From a checkpoint of a small transformer trained on Wikipedia.
Size: 3 heads of 64, vocabulary 8192.
Architecture: rotary positions, untied embeddings, attention and MLP in parallel.
Training: 258M tokens, 15748 steps.
MLP neurons of a small language model. Each row is named by its layer, matrix (up: input weights) and neuron, and shows model dimensions 96-191. Each number is 128 + 24 x the weight over its row's rms, rounded and kept within 0 to 255. Numbers have three digits each.
Before each neuron's rows, "fires after" lists the tokens most often just before its 100 highest values on Wikipedia text that the model never trained on.

fires after: "s", " de", " Nu", "a", " Al", " El"
L10.up277:114131170137138136157151134146167136102140078097144145122143158111127149133136140169101133174101127134149128137172136124160136121112140149130121150111149143125149154118088143132106129090130117135175146114165139145086118142088123150111122099143083136156159077111132117136123125128132121096

fires after: " |", ",", " ", " –", " ("
L12.up327:112137117104147112119137153136154080171129125125137160137111117126131171135160111118131075156093101100105119119145134131147129109129143153143122123142129121151092158106095140077148135122112138174132122112147092123113130081125144106129139108102133112159127125096145119112130109119146107123

fires after: " ", "|", " in", " C"
L11.up74:126104092136113114105160122134128165199163100119137152112088131128120115116122145146134131135134114099175122145179135145159150077137119105103153150089118153172093132112116178108152122171117127108112123118116164160105134130111105136115121147132124161170169124144071129110098118107117079135

fires after: " |", "9", "st", "==", "0", " Some"
L8.up243:133134115097179140131168160132193106108155110157150074120102081125100103078139093082136119129124148144134143155124101121118162150146080144121112150123128136133145142149136108136087078093122134118091113126120147105117174106133127135121130130107123164118111126148112103098119126078124194149

fires after: " the", " and", " a", " The"
L6.up173:109127127156098152146071126102138102124142125113171151148138141129163170106137112126158090126097177097181158117118147151122164167134124117127145149121118128173108133114156153116108169102138118094129134120138111149143116148121130180121116152138098165165170097135106122141103126112124140134

fires after: " ", " Length", " |", " Title", ","
L11.up176:105134131072154129142115100119201195158104131122164118131111130109116121112129099134067130110132114141155148115130181126150144142117130100125123119135098154122094114141098136108125135142120121130157142138097134088171131160169130117080147104147182151141128114120138117102106138171139167126

fires after: "s", "le", "es", "S"
L6.up216:117140154094118145174091160159132125107128144097129072143110134137107120147112143165102165133157133166117095108156115123172143148157144119157138103131116160138137109148141105107096092076117107133141119153178150142145065117067127124124108084109105106165146067136127120162136116120150161133

fires after: " ", " the", "-", "===="
L6.up117:125121105090126132113157156126133145098126161137161149147169095125128134110145111187132116097085110111125135112182136123102173101138132130149126092089132118154128140098099177130176158137095114122126126086099156135173137133132118139136161153111081079166109131144131096108127117092144152102

fires after: " |", " the", "°"
L12.up175:122122169126144172125150158095098143133155146092156124142118110125108128113097114143149115097141153110120108134145142096147115131114120113186116126129130110120109100118108139110101103123093143137124126138126124145154114120102143149135152137133157131190128116169125150131147121147122088128

fires after: " ", "0", " not", " Medal"
L10.up368:129144126106119130136126136109114127157132153143126112127138154121172100145139117132134126148124141135129170086091108106124112122122107137157120131146094138134057120116170157128176093104099111122136133148144110120117144136146156095133125043082143121114135126108116123127114139110118110135

fires after: "2", "|", " ", " August", " January"
L10.up365:123136128105124132125122142157183148147087110144156138164103146118120140149121143177108172153132121108150165149160137137118171139088093089129171140087115156129132149143107159119131100092096117154156081093110136116094114079174107139092128118109106125107134130094124089154119087095188154097

fires after: "\n", " in", "ac", "1"
L8.up56:136097137148107129124115139163173139147130105076138120129142150110123136111116071162129147151117140101153130114143130121154096217093140132130160117134115138159110102171120152134171104118144108134127127101142087109138076158103141095130120123070129105139147142108128139116082124125147096120

fires after: " ", " –", " p"
L5.up373:090123125156136108104117171135153134166128161127120137140103139117125128152179121151115133138128128117129158126192138112114125103158103142125165109098111132171091141160116164106159166145108101131123145121136148153148152133154129114085130113087148144158147121117118099111114109116183151084

fires after: "9", " ", "0", ",", "1"
L11.up242:125137118077137136138110112168151166112148102128176119149101122097096138108127107148104172158123105119154135156103159123125152120123117092130167167108122147143140124109102128083078150124100143139103131122114107142153162107145094132087160094110147150172141143110085092119105119117133123077

fires after: "0", " U", "4", " No", "1", "3"
L11.up124:157139092114172121106167173164131132158124163169166142108103161102153148141113113118124161111147117089103109155155120115140107163110109093122131108122137127106063108114118152119150126091095088124119109129126089112111120104145132096129135103110141117141153113104132141164128145156126128115

fires after: "0", " the", " Han", "The", " Ill"
L8.up377:125169109092125118121134171172178108109155143145137122164124131135139113106151131143097095142123155146119126124114108122094114176143155080126123129130119159162125146147112123095096122103091172115105131101104135118107147133141145147107125122125116141113121087077091067160114121132142178109

fires after: "\n", " Club", " "
L3.up52:092137110104108151137072172118121167136105120101139126139121145135140114134125134128093093136161145105137163119132140120125158165112120163137170116143127083126077107122111126065156154109113141137143131119169125138118108151155129145111111142109145122151120146154161137177111127130125126111

fires after: " |", "s", "-", " S", " at"
L12.up176:093114134136087122100145150124139124166172171100172080110104113143137130104165107124093153094082127136134167120126159130152149103124121147093163116117136165141095086152117141111115098156113115134145130137166149119132136179125131126124134094108106120124130072086114142172104132121133160073

fires after: " ", "0", "1", "th"
L5.up95:135103154116107113122139129102129137135082159121147079093104150149116155113141127061101109146125115130149160153129108155135104134136121113099119112124125123103116119128141147073112137105094151135134055182135154105162147118115128076110115118087119111116114082175124110133149130104133127095

fires after: ",", " October", "0", " December", " November", " September"
L10.up29:138164129097141153158116116108121170136142115153141139184058108103136157149132098139121106119128091107119117132128181104141150129148150115136154152120115114122116111131113147112138127109093150129139085142091129135106145133170123109107168108127144162102127152124111083125099093113157115094

fires after: " ", "1", "2"
L6.up335:136147085127115081081137146095133144142098160135134123123145121132125124095135110095112125127138133093144158121151117151114119123140121121092123130135103116146060138097146163058164163153132146145113129145128121111143153145155109086092100116135135127125193138172097132092077128123167131103

fires after: " the", "-"
L10.up237:090129097103080100118136145126141144135129152094159127171145157119130132124127124084136151139094149121143126146188145133168129133091087117109139133090131118129104093113143108105124103129111121141137108099132121129076098138127130170146113123106112112190149112129115102145141080136160146099

fires after: "0", "2", "1", " is", " to"
L10.up181:150104159142131145158185131124115108151156122134115129117121130167146168187098125142135115105105098143114156109132120089147112151086129129173112093132121119079112082130141158158103102121113098134152104139147109140137107139098207096141121105117145118101175105112164123165138132106125114154

fires after: "\n", "|", "N"
L12.up276:132151139123146125120136121118129156150107136090161128114158084129134131139113137101135108162144110106109151132113152140144155173120146149089166097127137159089090117069082136121090095164072088107134088115149158158150145150096132101114108137092126076152129126133106138138136131146127152108

fires after: "s", "S", " S", ".", " ("
L6.up312:131123153095150106112124150160144094142119178119167154109144140102122116125109137140133129129104122160104119138128087118180122137139139051140120143132082174117126126076146119102119082150069119110146132149146154123096103132121133137089130064114078135166130126110111110151148099117156170066

fires after: " |", " ", " a"
L12.up246:128126071149125127176124147107120128127151157113165134151109105133140129150124143134138133125118153135135133119192139152126148104146172149102142140118073099160120151145160137093133119112151121142145113128123103119127130111167119128125072093098118123085139095106143105138110128114126147137

fires after: " (", "\n", "-"
L12.up139:129151130147139116122122094139124116123171119119125085137116081128106149107110124126133151143119132116135095174149122119175128112110089114156155167078116131138160113111120114143112140137120114128125108110139126130150142118142145152126106110066116115147112082183123102127113119132164143125

fires after: " (", "\n", " \"", "-", " un"
L6.up210:151139121131119123138165126131171153119107129112143110126107117080078139125089133164100142102102160148145137128145123098175132117119118131182128141122104157093141097148121149088145121115151124122110134159137095140149102118133172124110151122091151135103091089142126112190148117165138156118

fires after: " ", "en", "ac", "ob", "e", " f"
L6.up156:144163134088140115114130142152153120116097138126128101133094144137132117118119138176087157135133140107166138135188136128136135168109122131136151156091104155091111136128115146082153154118135143126118120137104107168140143128128134075090142102137136126163159149110141106148170094130141106088

fires after: "8", "1", "9", "7", "6"
L6.up60:143159109069093103170168122116135176143093105131147127147159081157081168152143106112134135157097079126161124131129126122127160103094095106162155085127115141150131135091137121111111136112095154170121117139119161107150146141100124135117115142115119144121127172176143107097120124077165134097

fires after: "1", "2", "0", "6"
L10.up52:121138141116083127163153155185153138127087148094128153130146125122141131144123104091112112093115123143143144112110086100155129118076158115126133125098124126102122117110120158123092149122105120115100113192138061117114145174161190113116139093099121143120166077131140126179138105146128131092

fires after: " |", " ", "0", ";", "-"
L11.up53:147137157138166079096147162114158122137094142133154109110123154130154146128100050120104129142152135143096126167133169136150138156151083150136112103088137148135045122082114132118156117126119123160119105143116122120110170146107139060151120124151159127171118141129120137123101125128121121151

fires after: " S", " re", " A", "s", " me", "S"
L10.up54:139140136114134153130173114153144107107077127116136112092150163121152129182154126180067117129081102138094130126138135109136139154178107157140119110121122120111113086105141093138129139136150125146182124153149112141112124143118185109131144076096132120157112136113115132155139129102180137114

fires after: "1", " born", "9", " school", " University"
L8.up111:097097149074124173124164135090080145154125121149093121150033141131134183130112103124138151097125148120101117122122139125141118104110139108156132114130131105102131112128107155122101111113066166107141135173141132142131159134139144095122163144102099111090148138172163123122151136134134109094

fires after: "\n"
L3.up310:098154121108106124122106146105123136144125183095145146121142089141104107143129126139132123161141105110144169123141116118158171090114088134150188143117111134113122132119153117073128168116095130118127108140145150143123100138182164119120114138049096124135136124167153105157149121108128179111

fires after: "\n", ",", " where", " "
L11.up270:113141125152148101129138208149114134094119166118133083138146129132096111148137107162103094128104121144102137106183152130198126176117115186147120124123129153114095106104138152142157137126110101129124123148152116121117062131101161086139109085132146117138136089101154131173158116118132141138

fires after: " =", "\n", ")", "2"
L8.up244:125155130134160058091115104147158156142158121104123090126132137155078160113143119171071170118152149111131122135153080124152172133156130146124146107108126124113101095144094147127099140120127134117144122133113073097131125144134147116097120110107136154140131096157119113135119126126176144145

fires after: " |", "\n"
L10.up258:092099157109091114167184126130169151157114136111138132122152143101129162135145126152126137127118099118148170128131144124118176093098176110158162143152121161139133154148149120113086135150139125158137104151105127139138115117148142142075133045121112127117141116110133123102159132081161108093

fires after: "\n"
L5.up142:141134119110122115163120148112133172143094154118169102167112106159117127154109117111133145147130128115179150124153169119124128158106136123169125116117115149157098130114092153126109128159134104123129084133153126131137111130128129128133119045110100097147107153129120114156130121077122139102

fires after: " ", " |", " ("
L11.up290:138141113121122094138094107109133159164100159098161119143104131106139154166099109143115113130135143097143118129127124119147166098096126135149180154145096124153091137116145133119127131161104111119131094172107075134171106153125157080098129098121160114152134140157112131121114164110095146106

fires after: " ", "s", "1", " de", "0"
L6.up134:137125152123124092123156162146140150152121150148136115131136131130173129126094075150086113121129092122140135136169122099153126142109126121135150147119099129107124086163124119120140158138121146143121104145095130114130111105109100095103137131145095121157145098143119100100093136105130167107

fires after: "\n"
L8.up252:115154132126078103175119113158124128164137152086196081181125084105113140146136127115134107131087129109169120133149143114110128139117177130149148131143121112154129144123147124123090128117113088118117116132168127097131113157108172154143114074108107152117129155139124136146105130078129126083

fires after: " the", " in", " a"
L10.up110:108163109127098110119135137177149151118073110142157126135156133123141150155169163140117131162079109101119167138147162126110142117130123118124096098117151143104132079149093106144104087107146144129144111105090100131154102114137152150147134110116070118133107107100156130166144103126147097094

fires after: " the", " one", " a"
L6.up252:168098099106109078108152149158147112111125155151140106132127166080150138073129117133119142131109156105135146182153119149153110136131194126103128111124133103126129119154093120106127085135079133126109150135135132109103134110126109062088134156111146097136131114171093126122120135117149168135

fires after: " "
L10.up116:132162082073135142155116150138096129133138175131142124154100101126137110157099185165133097130170143094098131143114130120126162093121138130133145137117125095142110127104139167122121116100116115132132065182124125128107123160150137126089120131166155109125127129142181134151128105100151154119

fires after: " Al", " U", " St", " W"
L5.up160:074110112130112151151134122116114127117121159121127115166089091122137128141141132133113140187134102107116141130112125109136141149110107119156178107134124162099116123075125134108158064101133178124118087136135115098114096127165156137110128095128159124121148095123184111134100144115126118125

fires after: "\n"
L3.up69:123168117131136124126112123133097163146074141089142145145121144133093131136111111168152142137150154115179110132117131101161120124103144142157142155074082115139141099139094140128101127127143097117115098121171117116135107141124189100132138135101135118120129150153127118209144135089160144106

fires after: "0", "9", " Total", "Track"
L10.up83:093162128105097118133119127127126143130126159153120081130137119124107177134138129093121100124142141125116165123139118131121124148094117100111108157107108139145121123105090155112111109133112127151128102101128164143109166162156133136119129097121097116117137146121089079128104116084126216080

fires after: "\n"
L3.up307:116140101094104134138113161116143156107108160101121136134122120154131127151106135118127110148134120130150154102153139132200195164118172169143145107137122123107076103098133114099127143140131128127150090103125115115149066128179123155134112123144109085110118115131158139135143127078134164120

fires after: " ", "0", "5"
L10.up180:166114110166140089106175121133109115160117149136175136149176090091152161173152133116110131178131152114133154115160113132109121141088097187141126142125125116154110129115135149097133100105100102143130098133109092100141102170137158126146138146114119094126114124077127135124110111119136100149

fires after: " ", "s", " Re", " re", " a", " or"
L6.up342:132155134094162122124085180106143123145120138100154124115145141104120123134145108145102141135111128129129158149181141149179195121115135085107135136059119162121136117103128095139081140146124119125141150153106136154119103104104124099129126106122121145144148104146103091123164072123152163132

fires after: "0", "9", "1", "5", "3", "4"
L8.up21:105104179093141157127139160136130145132113072146129127123072143099157134108102109134126111131185112112126112132090141124151158120100109102160150180136130144131118114116097151128130130069101154103143095140108095134105139168130133148081129144075145063118134096151125131124142141148117096119

fires after: " ", "9", "-", "8"
L12.up81:145147131060109127120178126129110121151128135104143155179113161156128098159128185128131120136140138134161145122117136123084139131179129121113120153117124097145091134116181132083091152095095147120121084137126117160163157126105117138094109130130103139112147129144112117145095143121089096095

fires after: " ", " (", "/"
L6.up358:107169063135123109100108131134154162112118128139147155142137110137083141117110131124125103128090119134131159096148140152123163091137109129156174148140104130126100132126151124140108106121139093168171131164076115095172105106175144136130130126113128138178103116150139072123155135157109129092

fires after: " the", " United", " a", ",", "S"
L10.up68:101127148081114119135164126140130086104106155099140114183125096130147122170128115131101127145093172133147138130169161132175162148099152112112141146140124154099100100144108095096092105116100127156163089113126149156163118120095122122148148120137106114164134094127167105129180125129164104084

fires after: "s", "as", "is", "es"
L10.up88:113097148124109099123130122150177120127087097104112117121145186119145150113140130142155152112137116142139138154167083141115172146094116151111111101117123129121144126152102116135125141149118131121118122174151108117105139110140128161165120117138099149188167082102096123143144111126117127107

fires after: " the", " de", " The", " Pa", "the", "The"
L6.up14:118144154088083151146089123123161159131131096109187150174133148107127143116134090134133104140098124116163180132153145115134117129172129115110138152136107146153138146140113079082105107129092168106123158106117164160108107121115098107131126112126116140109112174125113077072109133098166113123

fires after: " ", "\n", " —", "0"
L10.up298:147112112117119104165159168131175129142068158118126140144153133123139099142123112163087080089106136159128122119130176124116148133107132101182101113132143162142107133127117151095152127111116113124122138138102126124168082140131124109107127121084162103159105091158184122134169110110112126156

fires after: ",", ".", " to", " and", "),"
L8.up173:155129097122173130148170124118125191124138118140149169122111110138137094130115115143149124120102065100126124111124120085113137102098122149163111074124137135083130127089089121113102121127139125110128119153132117158132123151125143138109127084128145119174129100107177129123165130158102123117

fires after: " ", "1", ",", " from", "-", "2"
L10.up285:147152102124147095098111131167142130119131077121136153143129121116101179158117115135089149163067088134147119139151145125133143123090136119136150133114153174143133140101100138095082126141122138127159100095100178146152138132127123150093129127114147134141146099116132116135120100138151100082

fires after: "0", "2", "3", "7", "1", "4"
L5.up311:135127129123103111126096109159148148112118156151146086082086176149122165104121149121096111115134138100120082149110084122126109142137158126121121140130065093134101134138139161132133162126117178092091100182152132099151136166135112060132124146104132121143130093154115119140080147120128132098

fires after: ".", "8", "9", "6", "0", "7"
L2.up350:162136153132073174132131109114113135112100132110144109134150120171108154103141116128096128147134115120121137143112124125110173154106108159117187102131102105119125137112150094097129134131140192139114101121137140144196137131153110091126125155139137139151082148138166117131105134100138140120

fires after: " \"", "'", "\n", "["
L10.up255:115151085144091071131164104136156142107073143097117060104146087140090144161106110122153105104153108105126149115147153111122147151134151174162073140124137150119132126101099151143142119118130109147097103090131123110150138174128144106141127133120119082157132133136153098135144102123131153114

fires after: "\n"
L5.up294:104143130127131135131138134121106156155130164100155109169098101126120121170112119121161143126123128097170141114165174113102114179137138117140093135110101143168105126104099160101105127131089110121138098098162128130116079121168133153140125058129093089116107179147138106140126128081149145102

fires after: " ", "-", "s", ".", "te"
L6.up228:136154127126116092132144108147159143162099153130149109135116172098112128142154137115081132129161140108125166123144091145128129099122145097120138148130074183101153103136154146093140132150147120108113170173108151126204124139127156080108130105133146152148138107172118096158144099137148136113

fires after: " ", ",", " in"
L12.up181:157158113117155089109130160149138181120155122123140114104135173134079109110106118147098143134125132137116111127076161112139120138104109094155159143131133145087127052098149163133129149108099163157141090126118133141130114172141143103100172096122097125139146115152159144153161111118107144090

fires after: "\n", ".", " "
L12.up16:104141111117121096145172124133144094159074122118173096110106201129132146102145112162134161104115116090087093139121166111107095157138111102125176126107122139134103080103137140097134118104114098136113132158138096126106104139121154121107140149094171156121149145151115141158090128137111109147

fires after: " |", " "
L12.up23:139116140125133150102158155118166148137126156123143077072082099122121120099155078139111167143153147090080122119120144109140086120162146113167154130139115172120128105171140142152092094133149125108116115164119125102140135144136144124126167100153184123155161113141140129091118098092132106135

fires after: " ", " a", "-", " (", " In", " pro"
L5.up321:129150101054139149164152144127131122123076120079173118115158119100167139150135121109131121150082156124171153125159177122134142148101149085153105125129122140137120137137105116109118144161151128143144145108112137152150116125088125112138147150094098121135139137129132121131148098147144144123

fires after: ".", " $", " (", "$", "1", " +"
L5.up376:128185083120139081119140083155145118071136139133144113125146146094101165111131119108127111116103096176101098163146091172104159112135140139131097152113135127141159161103096126148107124162140155142135135138127144138152152150150119131100127125114137115185090106133134084119140129129148144117

fires after: "s", "S", " S", " As", "is"
L5.up140:093108143117116102139105158167148192129151108111117124115114153113124116126103110146115105109160095155103127151130142129137129091143143125146178133112062148117135111085121142069117082123130151115114164138119162125110100103112115159132105141115143129151119116129137105150134135100110126119

fires after: ".", " =", " "
L11.up215:126139156113108109115137117142124132122091112109121123175128166161114120163098173162107114097138133109166166116097136101123149144130157140131140114089128110141072107078112126091136124108152149108121117166128106153139132119115168130091121119138099151137185111106147109153168143124127149095

fires after: "\n", " ", "3", "2", " on"
L11.up205:141154112095138115162157140152140155144086117178122131128135165140103165137112090129101094132131078103118121127135126120132096150112133111183158110141135138090101128099126161097126083094130111153124091167093167119104166138138130132101105132098150120106128141140162130138116122112116154110

fires after: " in", " the", "|", " first", " In", " second"
L10.up131:121113072119096128125113107084168165113121151100181144141089123143155155141158152137086153154112120126145127142096123102175097174114136119139183096108144152163127124115106123105133091146113135134097102113064148162103128168101149155103147108126120125132161136131116129087088114114142132095

fires after: "s", " in", " as", " under"
L5.up155:124136153106157095135146163153161138131134127107153135129128190122118130101135152183127135102133111122177131133098144123124116108156141104141166149122140178112092104097135096104098090094134135136134175136117077140114121157113171107091118127135111103192153093152175140157166121154147127102

fires after: "."
L10.up104:131138133143119104151145139151144149157107136099146115140157171132081107146190163174098121098115118096155139127126117126149149112142152112103169110122095105136105127117138143066128129124135122116124110187142060151142098130137147096122118150130082154134171057130122124168156116161135128105

fires after: "1", "9", "2", "0", "3"
L6.up281:143079128109092126097108129108110145137123154145140074108114129119112158127110135130103177152122144115109143142089104129118128094120129091119150099129119111126144132134084168119123159117072156143121132104165145122171144139147127111118152128074123162141138113143124123108106144125115132109

fires after: " ", "|", "-", ";", "–", " The"
L10.up76:132145098120133100135136088123144159136106113102150149171119148140141151146130143116121098090091160107131145150106135139154103098134145162107133124127146177157120136115077153113084079131095104140129133121114111105180113133147134149109135135125156175154106090105164117160151100125117111109

fires after: " ", "-", "s", " dis", "0", " un"
L6.up8:129160093119134069134133104173150154122131117168120128117116128117125131122180154107115130131137087112133111181144092135112136122152157096131116144099078160123151147096158127086125139127153157096122152125120150119128124153124097109074133130117119118147109140116127086114108124152137145073

fires after: "\n"
L2.up92:121147094072102121156129134095148123112147159124113132130117121147135104142131157084161118125146167127175165109162118133119153167146110129115130134129110106146111163082111116121137148144098145123135101144110181135132111123134118151159103129106078132111116145110113107130118137120120178101

fires after: "9", ",", "8"
L6.up57:152146130120116089135116104121169186136136110155122176148120179090132129080137148119138086164121129113151128127175126137134189139125162131141138134150120134136127147097134132116126156130123116126110137133089116142118126136111115185099133111134137138169140121180082146117109130083121097145

fires after: " U", " M", " A", " W", " E", " J"
L5.up220:128143070125165123173129129137120132100143119124136101161118092147101110143152158134138131163098112117157155112101090140160135174133154130112159118133093155130130131113139091111110111077098106164155116133129132131140132093140152150080129079143163156099117106097118082153098112096162131142

fires after: " ", "1", "0", "\n", " (", "°"
L6.up204:148115110117141091119161142151112149149146150159144110135126122122061096115110089146132121144157142080131134134156118139115149127140130157125148174135106115153117130157154168058107124112121089130132106169116093114132142136117119117101133146094134134142067130164154111117138140083098126104

fires after: "\n", " |"
L10.up217:095098135148092120125115128128144148153122109087183067157110092128098171124156135118114139125113127100145144123162164131133125115083112185126186154115126126140109117105140154107121129180152107138140106135148107116098123160117150162137113093076095137147154118116107126151134122110171146102

fires after: " ", " (", "-", ".", "/"
L8.up307:102118132117114094084153144143193135134104151157127140129139092114113126102128087127161129136135094132127160138140136146142144091128153125153164165082108124104136098109100137161114115156100107169149108129109136056151082141136133157119158113066121089128133101107156098124129086145135124145

fires after: "\n", ".", "-"
L3.up219:149126115141139133124148190119137122121099152161104128138099127141137131144109113147062131140129139133124171126156109091159150105105127142166142115103131127088126110115092134103116158087139131115101089162118105114143126150163181105038125103114176118127137045135159106146129133106127150112

fires after: " ", "s", " ("
L10.up153:091115105116130105108182113152179135111086131098152147151138168145102132139118121126139155131146059113118133135144108141148178116130113114155130144076118138131130133089108136131061136130119170129132062159131076110117104133133137127133136116101152107160124091108160053146162117110142105158

fires after: " A", " a", ",", "es", "s"
L5.up248:107182106138093121107085126133171097148122112092178142141157150090144147135164100144127170147147107153135155133178121118153142150122133117158122085118100134162146134131100104115135094104145125114135147086151162175133133125142104167147129155162108156181186163092114097118129105123187125107

fires after: ",", " is", ".", " (", "),", " \""
L5.up296:133122127127129101143148118139151180126114139110134127071112109116125133122094120093159097140114090152145186141132124157129181126132164149139138115121115091159123155069146105092104121113088100119169131161148116118157154139137115114146111089154101102178113089150135110153143123101110138110

fires after: "s", "er", " S"
L5.up300:084128137117132109146085150139144106106125149098108088093138154079144122137133141172136088113113132150103132145111142108157113107119143120159151131122114164113131121137144153098103076101128140148172152080165117121093099162106156149121180106162113134136134089119115122176181117134137122145

fires after: " ", " (", "-"
L12.up130:071119099127108128148146117148153136174120127112123114129100144069117157152120134145132123172127060098175123117124130119125156128062134168166124169119142103129105090134117147126144134126137120137141125175148159109124135146098134104114137112139151110097143122107142137145106146089085115097

fires after: "\n", "|---|", "|---|---|", "|", "|---|---|---|", "=="
L8.up172:101173155146121132088103106111125099153084122070151061186153147112112133139137114148121145136145163125131103157093140083124140125145115122107146137121112150171119116100113137111135144119106126112120113138134131149137151154118190155103148120096170121182155111190093119187094130135143126112

fires after: "s", " S", "S", "p"
L6.up330:098131167126126129134153115136121145115155107075147128123140136136148120156109143161118089155161101135119113123141131110131125158138122135143135140113115141144126108133137094127103117149125123120131128118195097131122075148132154121144106112103108139192124130114145121161152133080156134117

fires after: "\n", "s"
L3.up89:097128107089113141149115126127120184142095129113152140124124150147148104149120115137131117122115136061156116133122144123126137158128108107118183130137134095161097127107135151080133125116074136145154114139188140127106136184118121127100132146093157100108097140142173125152123133114113123099

fires after: "1", " U", " A", " (", " J", " H"
L10.up126:112096079120154139130177147135134155158139153108138145125113127105127117175107128140135132136118164116162114130128121113142120132111151140128142144132135124139136107113143166092095084097103103134145115135143095136115118149110171127081137102077168086182161108147146148127121125108161119117

fires after: " ", " the", " four", " several"
L10.up177:096172097145137070090097185121165127107100185089111111167134124111073109113121145128118121126096165113160120137114106127144084165112143147104113141110124150146107137108096124107121117136107127114123096115121156131122117140129142129131117120101132109163149130136120113154163102135136116088

fires after: " ", " ("
L11.up89:082143138099099123144107129139165186146124128142140086132164152123129144138132127145078099157142071087164130124142139119131139100122102106163139190149123160112118121167095115073101104130116160147157132121132166070141107152137120112102136124149132100155128124106107125118149114108151163126